Weights of a small transformer language model: 87.8M parameters, 12017 steps.
MLP neurons of a small language model. Each row is named by its layer, matrix (gate and up: input weights) and neuron, and shows model dimensions 624-815. Each number is 500 + 40 x the weight over its row's rms, rounded and kept within 0 to 999. Numbers have three digits each. A neuron's up and down rows have the sign that makes its largest values positive.
After each neuron's rows, "fires in" lists the words (lower case) most often at its 100 highest values on Wikipedia text that the model never trained on.

L5.gate82:465514421478538444603433489490472434536458433514534501521509476521528421519556568491534488500461529517502536522525426451463504507503504513530484477578483426509480486528597501460528435552484497517434467519535488527516459414584502480497484558499505487463474418468477463507484422481488484554459574504483497446529517571456473489592459502545421535513504469418460527497542532485447486483523536498496467482374462447542484515523489451474522576438529504437465467503464569448574537501510470437454477489445529440535545458508489525460505455390560516576536457440542506463523447450462499471
L5.up82:480496539578482457513516520584537518505489485506527471513502488432461534447498503481503548504538461539480491548503552519534507486558515483559501442548496466525522479479590453516465516529491537532537567501474494484488429525548572506560470497577482486454554475474450488489492511527479512505472511468542503534437447492465472453458568439504508518524582503494469484494389465479504453469429453555393486466503517535515502455439469489488462489506505468593476431494480486488450454512442494474470473485524497458519554536549519515519531478491469509527402500524526485475493526489437430522
fires in: "well", "from", "to", "since", "result", "until"

L5.gate1213:490433480484556535486482484523494484536488412438485451448445537473520630442469502453504538462528438463504521517491413544476566479569473465520452487444439512526513565551475442462507523506524515422514460532451408533487477461507505540549510512535549524471501527554465494534543468516555472487470469519532467430510480472487460512534541550448447537482490486457446585510477595478524547423571466501504512573464542531505444529553522541522531491516489479489461487543482539569440464467512442509503502444471496499511445523536530526502487511523504531540518482583456518476435464489490507463
L5.up1213:483509478501502511510582522540525543470497564473453505470560557430585477501494543543450498503562465511505547472515497491490456517545490411537506560464502515421468515529542438470580487467501512482486533553541588500485502523493504468562504468547506479420442537448498457477520524480390579446527526557478514490500582501511457511476532522526520505470557512435501573518519503463534476483492422554574497504475489515552400522535549521512507433568520454476459466430487486524526455562531529547460527510474464523456472573465550538468485467471552472493446485534540483489489405457540543494
fires in: "of", "had", "were", "was", "only"

L5.gate921:530491516538524511522455519532484501521491484540541504499442438527525519484472580511549458573576498498494524490436527501498538468565529492549425445534377483457486454399528549511494455449507513432541525452566418438459487481524501600497474421450538456534514487564459549513525482504459536506477532582524537440474450530486501504465566473465546509504505464532505511480484590504459539476525437484515542460445525529425511455461516469515509492520535459491563430506464505496482498595526386489467516480571534479463428521517488476461522479501526500549530526484498574497542486528513523504
L5.up921:447572520541549531509483559520487500495451536552545475557554428497480443511503449539430480561455459490500457492478501488497580450510580509548418559583409465492522564512539486564502545473491472439540490485538498492512415444515519437476448516490514532469536446500527483471421475467534461530526540509488542423420501517530488448431477504461468510474509545522475465426551472470460459535468595542542527515383475556564507506466514448539436486491455528504491458502588552494537479543432497448493557468519429507519432491465495517498531553534528465519517503543569508561545531524515511583
fires in: "i", "they", "that", "who", "you", "we"

L5.gate725:473451527483479547506507425492521499464494539592468538432483487570506409506534589452432456501549499460483514482534450487501496546540495498442480491486523501505443481527473459506527506543522519501511448456498541444506450487520570458498492486605470595623466478466508476508549432566526501452552504444532494514394427470566440535560486494507487544462534491425489481544468467456457516545578530477488525498493554467576493509479545488466504451494485500490484484493489574488514524498477490478480424520520528510411495521493468505556463433463473442483537450532514506456501527550528444501
L5.up725:539466546441537485420586475492476507523394505501464494515468541427481470560481512500464454491420458644443477477504521579502506441471513567537505470522487578537528502470520485493532524469566480467490540472529527532539546503591456483494501471475530573535519512579467540486495539508463499439429457544442503497475534560425488477456404481488477492465483458527471574500519495500517548519470589554533538547453478560487616553513479547458426487450563490491476465511462557471472492477514464510476468564526473486500524486490483573529511493567476524487522495492514447572510496502472525506
fires in: "and", "to", "about", "early", "at", "most"

L5.gate2238:505538513443516525506580540542470548527435569525534496548448456593450556514561486566480479592479501412517507482510455542486473489541506463422513466439529495540488476435510461554499513497552543488644475499569493505482474498488534463431387502484544499558514530529455454493541458462463428561426579529501495535508484494565453494544483495503519579489477478491557499632458492518450479453499451450531467540513570448474537445510517499549515526460474564480409482496491502474507507530479516494492507526519546508596436480484548456562501511464526523542486463486454425505461570528521585459
L5.up2238:453476488516524541512583503464511500516407520496504563490521448556512525513432480538458543486533512466521467459548520578488455523526464487477464444429474510535485438502487525615547491476500486495531616466524474488497493530550473446492470507421533472443516439529511461566594451499497457503439509548529482495477468508527446496556464448455588516538420536578527497500495511472537446493564495476532475496417513487439511500473433495473524584468495508492526499457479459453484493407473423498520516520509518457568529468444577528537498446457535493501553531446486502545504563504449427529
fires in: "that", "this", "the", "same", "time"

L5.gate2053:512483524500489521560524515543514412547515453529456521563526542496550498489526568507555559457520511525538498491488490574533488455482527490455420444540442498608539457596513462553487531508487507557528483534522442478439454465504533489519499514499546451462493496439563392525507469476472430481488569490577530448470427459576451476524471579430479543455530568537482568520550561471541515482493516465535495442508504397458480537525467478547531531554508458547468498592531498522455444563448507397495496541451453459430486514529448466525515518526392483541534589481523477479520467456541564433
L5.up2053:540531473462534427428492557504556531522488454531451434459512485519520497554445481493547581503486533504600506530527551525534448490488556491471562496451520429490526585538458519479550478533481483553528521523542511555505581536455487521463491420534549535503552528491527495473547509505465501536555471511463478391443429432470520511535497549540465510393467506485525556480479480507447511519468497574493552493521476450447569492475423562522474491535493504553468514511448506503453528484452497464505536437448537443484567518492514466582477490456532453505515517524498526502487585485451485478
fires in: "a", "who", "s", "an", "they", "it"

L5.gate257:475514530489470446461498511608513583534497532428571481465529480526532510526507489545445534535558484481489472493464530497460485493523545397529431429528471456479477454509536521492529388475523487517527515545537494527475450473457448607447511528506480472522525516532450495524472544496512500536477489484502427434454466475477481484506447500515550464511431476486510565460524488548451508534498473510535503494510498446524506528550488488534518500547470502493554488541365529461471463527555495543459439497478505495541390432411506540544520473474545476470416513432525509512491507474452503426
L5.up257:475513491493463473580533467543471447558472450537508514420517466435489515518554542490527520540555531553536473540462541504497487495438502456473451542530431417468420431559474483543521519526464469533486450508553569490474488504480549531509546437567485575547458496431500472475490544486494547470523538545522493426463510527508441500496544491513544511513517477593469553495451521501433471518520416411507546548525491474494550548551500477516450496469525495509537491541479454540449483505529475544465538483459518518492487504486442517504519515524548547447444422476518517449503571475500464476
fires in: "has", "had", "having"

L5.gate1430:470517507449578514609522438446569506573488487543523439460445557446492495480516472538514520470539476567494452480488477518472511594506537465577453406520453507520455506465543526472494501504532555539502575449491494474497539465462521521534526503446527563430469538546528505511518530555566543503481519485482548472501518486484486506539462480532509518515500561524467491511510412551544529515423523471485423474502473466571585527444565484499439541505478500452532574557452410486543502460526511518457424488390518481532488430547499454518491543550569488476479544470493575480554576495504482462
L5.up1430:502480471437510466478537461486507520529502542446518440591491529408424461550515478525495514535446513445444448495541484435497529465495549439505467445443439495533545511407502390561478476611440532483497481519567484551485521532547442439468485473470476437489478582438440546498499536489508513487517464528497552516492499536517482459532512466560481431577525606485500524495503426527523462487411492490491464607468479578419474502487523458477540456509524478488443498466575476573569469478476514531532521581483444550473538480469552468558465488515513512535503447540462582548399518509557563581
fires in: "to", "with", "from", "by"

L5.gate583:491558453472487491555496588499540499505534514500450592556569505563476522469486497487514492480543452544484534568570562551478479532506582557465476472488514496452484523469487528455503499490567497481557505463476431542548571506462461504537484458498532475499590478512498428522591431552494584449525526493563494515462444561478554526511531443454545560526503518476452487463531500523506404452495466563492439488438462457457561480496479520539516363527530503543566525505493491574448581470500451456471539475437458461503466539583515472487518512523442540512496468520467546495520460542448485477
L5.up583:553480460482512566509512442462534522540527529428448457524553436583519523476439517473481452549509485511507437504455475500454525516502512494492524508461592551478579484456547494540527370550491624510527486501570487490519470522469438480488479417518558512474504513485528507503555477490501530438520495507489518481462548513479518436554467549366546509492563472490479553549493528523547502521470475541550549487464547586403542505477485513532408471427465467562518494470506458580613487445504562507549512498423502525453426532512521460479479520564487491539447555565523534526531482567418489520
fires in: "was", "and", "later", "is"

L5.gate1507:466507500488459436489515473472487536514407457464557516552468528471537518472498516452484508544481508502437514446499536514519454555556544497474490496538502520545551444442534462505528549471512514477503455498523494554482538478504461441550460530465538448506556476485427473548466480410484540558573533510509503525525515464570485523448499455501499493442517515462494498508446555495480561473511465522471561458501457454485524536492497452516542475436516490566459504509463440454429468569455423516520457416454496518468478537528492422596445460446482448545437449451464463451523486426575493523
L5.up1507:505510501585451510555518545467420609495485457543521483558507498515546508458518526517501429493481514552527528441500476571480450514444504534495523511511508564480490508509507535501487508540478465505417525512441484486511499525471511495514488534526506479473524485522514495563496394457465460577538522532525455494540500410460483431432459546518441478509527481462422510474515542506484595480517544531518485465544491502512554546430452504480487531469522473520549447550549468451526435466437503485475388465499538554485539531457480430484492458544440459521472563462566402417513553457558492571
fires in: "it", "t", "that", "this", "who"

L5.gate473:481466431475464534552390471525542520491414494527392474523511566532550547472496490563574463467518497502421441517476463490457480506520525465540450489544491526448547494407504498509455466425529518433461448459563537508440477506571471527562560562558542487529490509472519543477549537532542470408459479563483498495467437517549391493486457464535473548476494446537511547524438522477517509449538518537494534415520528537506516444494440531430545507502451527459486465557515491517480481517510496480463534490470461437509493487467479524531494472524515431457527506521482459475519465604492535531
L5.up473:451440521461448469495457526480489524469490441480423434518499532495492539516486447486556462451499456458534430496525542486505509599592570481548410433449436454478542443406486444480486513457538557438586465476541553505506507475552446452510525500523523481507521501575429529494471492512577440442498507505478610476503547532528450446533448479522510507527444578428528538468566557525489484566490479477484424519521564557480505477462526565499491525513503539526637439467459499377506463484488493467497559498481529467514484499550502551527469425420511490447507509549463510477468449501545536501
fires in: "and", "in", "of", "to", "by", "that"

L5.gate1838:467499495521503554509486476488434469521537490508452458451512536545535495471503471584422469493574503515488524583470538531531471548478538458460468481506433546475546484568503487409545452465545474459484542482541461400527520536519406474542468490637485538495572507461529512443558478462495495526519472561422560417526454448509536501554488573456532506501472501462422505459538523509467529523557542555476532498496461484350568574509478525510477521563536533486451481499476447507509576482476556471463439492454456508542499553539505463505496491456481582525573590452468499510533559475494593504
L5.up1838:473527541574502404497447497572450425537511484497470497441514537508498527466488506549568490545503501514487554541486572496457476419549429560483446472530486449487475496430600524486516452528485466527485475543473528488485518542492574468572570499397546452515450482491507478529456513464521539500512451452485528499505491523620504476478494504504556469493519513469443571446482546497488486464482500491551532514428525559502529447471559432518472463537591527446550495458441523506469494451530370575468519569519468502433573491591505503504550509505505503449488503544496425459502441500412525510
fires in: "and", "until", "before", "later", "then", "when"

L5.gate1560:446511485472517466463470438534525498499456535433469532513506536423482538530557489515507564557493560489458463482468507509507577488476430529503516557480459500502477440564544517482496543487553525536456435536452504461441538452509477528495465374512498484558516425451489495552460439487515439469487470495529485468495456561550541499536449554466521449487480489462507413556492494479418457469514588466583485559429439496521448481561455482503494480542504490483576492501509480479547533517490466539439542492520526481537447547507461553457437551512520501530556541484493529570436514466459532437
L5.up1560:536455447514496572480573485523514557429448546472565464478432509516487549537430524523451619551456546450444509492472533491430443519521480436480502495440461539462546468506521471438496550460556482461505493485519528484452503518479531518491510489509522498513456468493545579477512438533528456491539530481493513514494487573453459507445513470533461523464492447484557609489437523454463522486460528501482437553463550432469428517519509645500543521591444466534514488480457480545472463484491461492460473533423486506556543506532550441520457477503513499520555516455534509495460501461468438445
fires in: "the", "its", "end", "back", "time"

L5.gate1425:470479510505526523532503513450498571464496439454533559490485480542502514495467450511536449524507424609494578513500522450497491536489505452463496508475536528531435493516484518469494449505492542549533480485486420520621517487437496508488514499471467510503460515518614491541486498561494551507464475517511507458546494473548488485475495462455519455488550569487532506528571521499531493491476525475546506500577552468524487442555508439482612529555568470472507412497498538484413574500542532471560461463522482541434500462511470493452526524463468537572502463499459457518465514498490516520
L5.up1425:477482566558532529444521539514533537528431487506450514449490440441504525500482513527543538510550474513513502536524495479503541569528476521487529446506411501420533470427515508535541474430589438465522515460523476456543465458482500477453481516440480507483592505493496526519548517559498482457466429506394518494517598452454508489419516484448554467483511553504444493549489517532480515531467475556477511516545555484546453552492488474523472481543462527501586458472498489514513556505510512503523461443498496534469491466558523545507494518445489525610467501551483431517494515492522526519
fires in: "to", "not", "t", "and"

L5.gate129:462496566478554566560592524557471517431507549487573475533532562518504531527469527474512478512503490496453518489452561523531460496537524466509492457502530498492453515536539560588572547533533574503551507473500488424428531476547517540559567496605469483545475426496525530535482475551503542516446519446496505488475497440477545490592489487532553513486516530545570484549560546450481476472491502486426505528501488483452489494502442548595468493478523519488581524572555521465545556491497517457527514503543489512580498520584517422566462461547542506557500430502490468569569545534546489499
L5.up129:500435465446477490493480530504531466532540586486493468508486531450494552488442468493480498455441453490445460556580461576492504549517542470478494431462455511391505573389493497461505507520540471522560522442533482524470534538452460459546448548423497427564554462500498534502497494551557525489459540460541534542502470496512561476499553477504536531478540524497484516465517521545519472422463532474526550520583484501486548475494499467474542498464528455511479544476495454463437514524475530475509469458458566458526483417538498514486490438524485477460519487445507411485535524550492457517
fires in: "for", "by", "to", "on", "while", "as"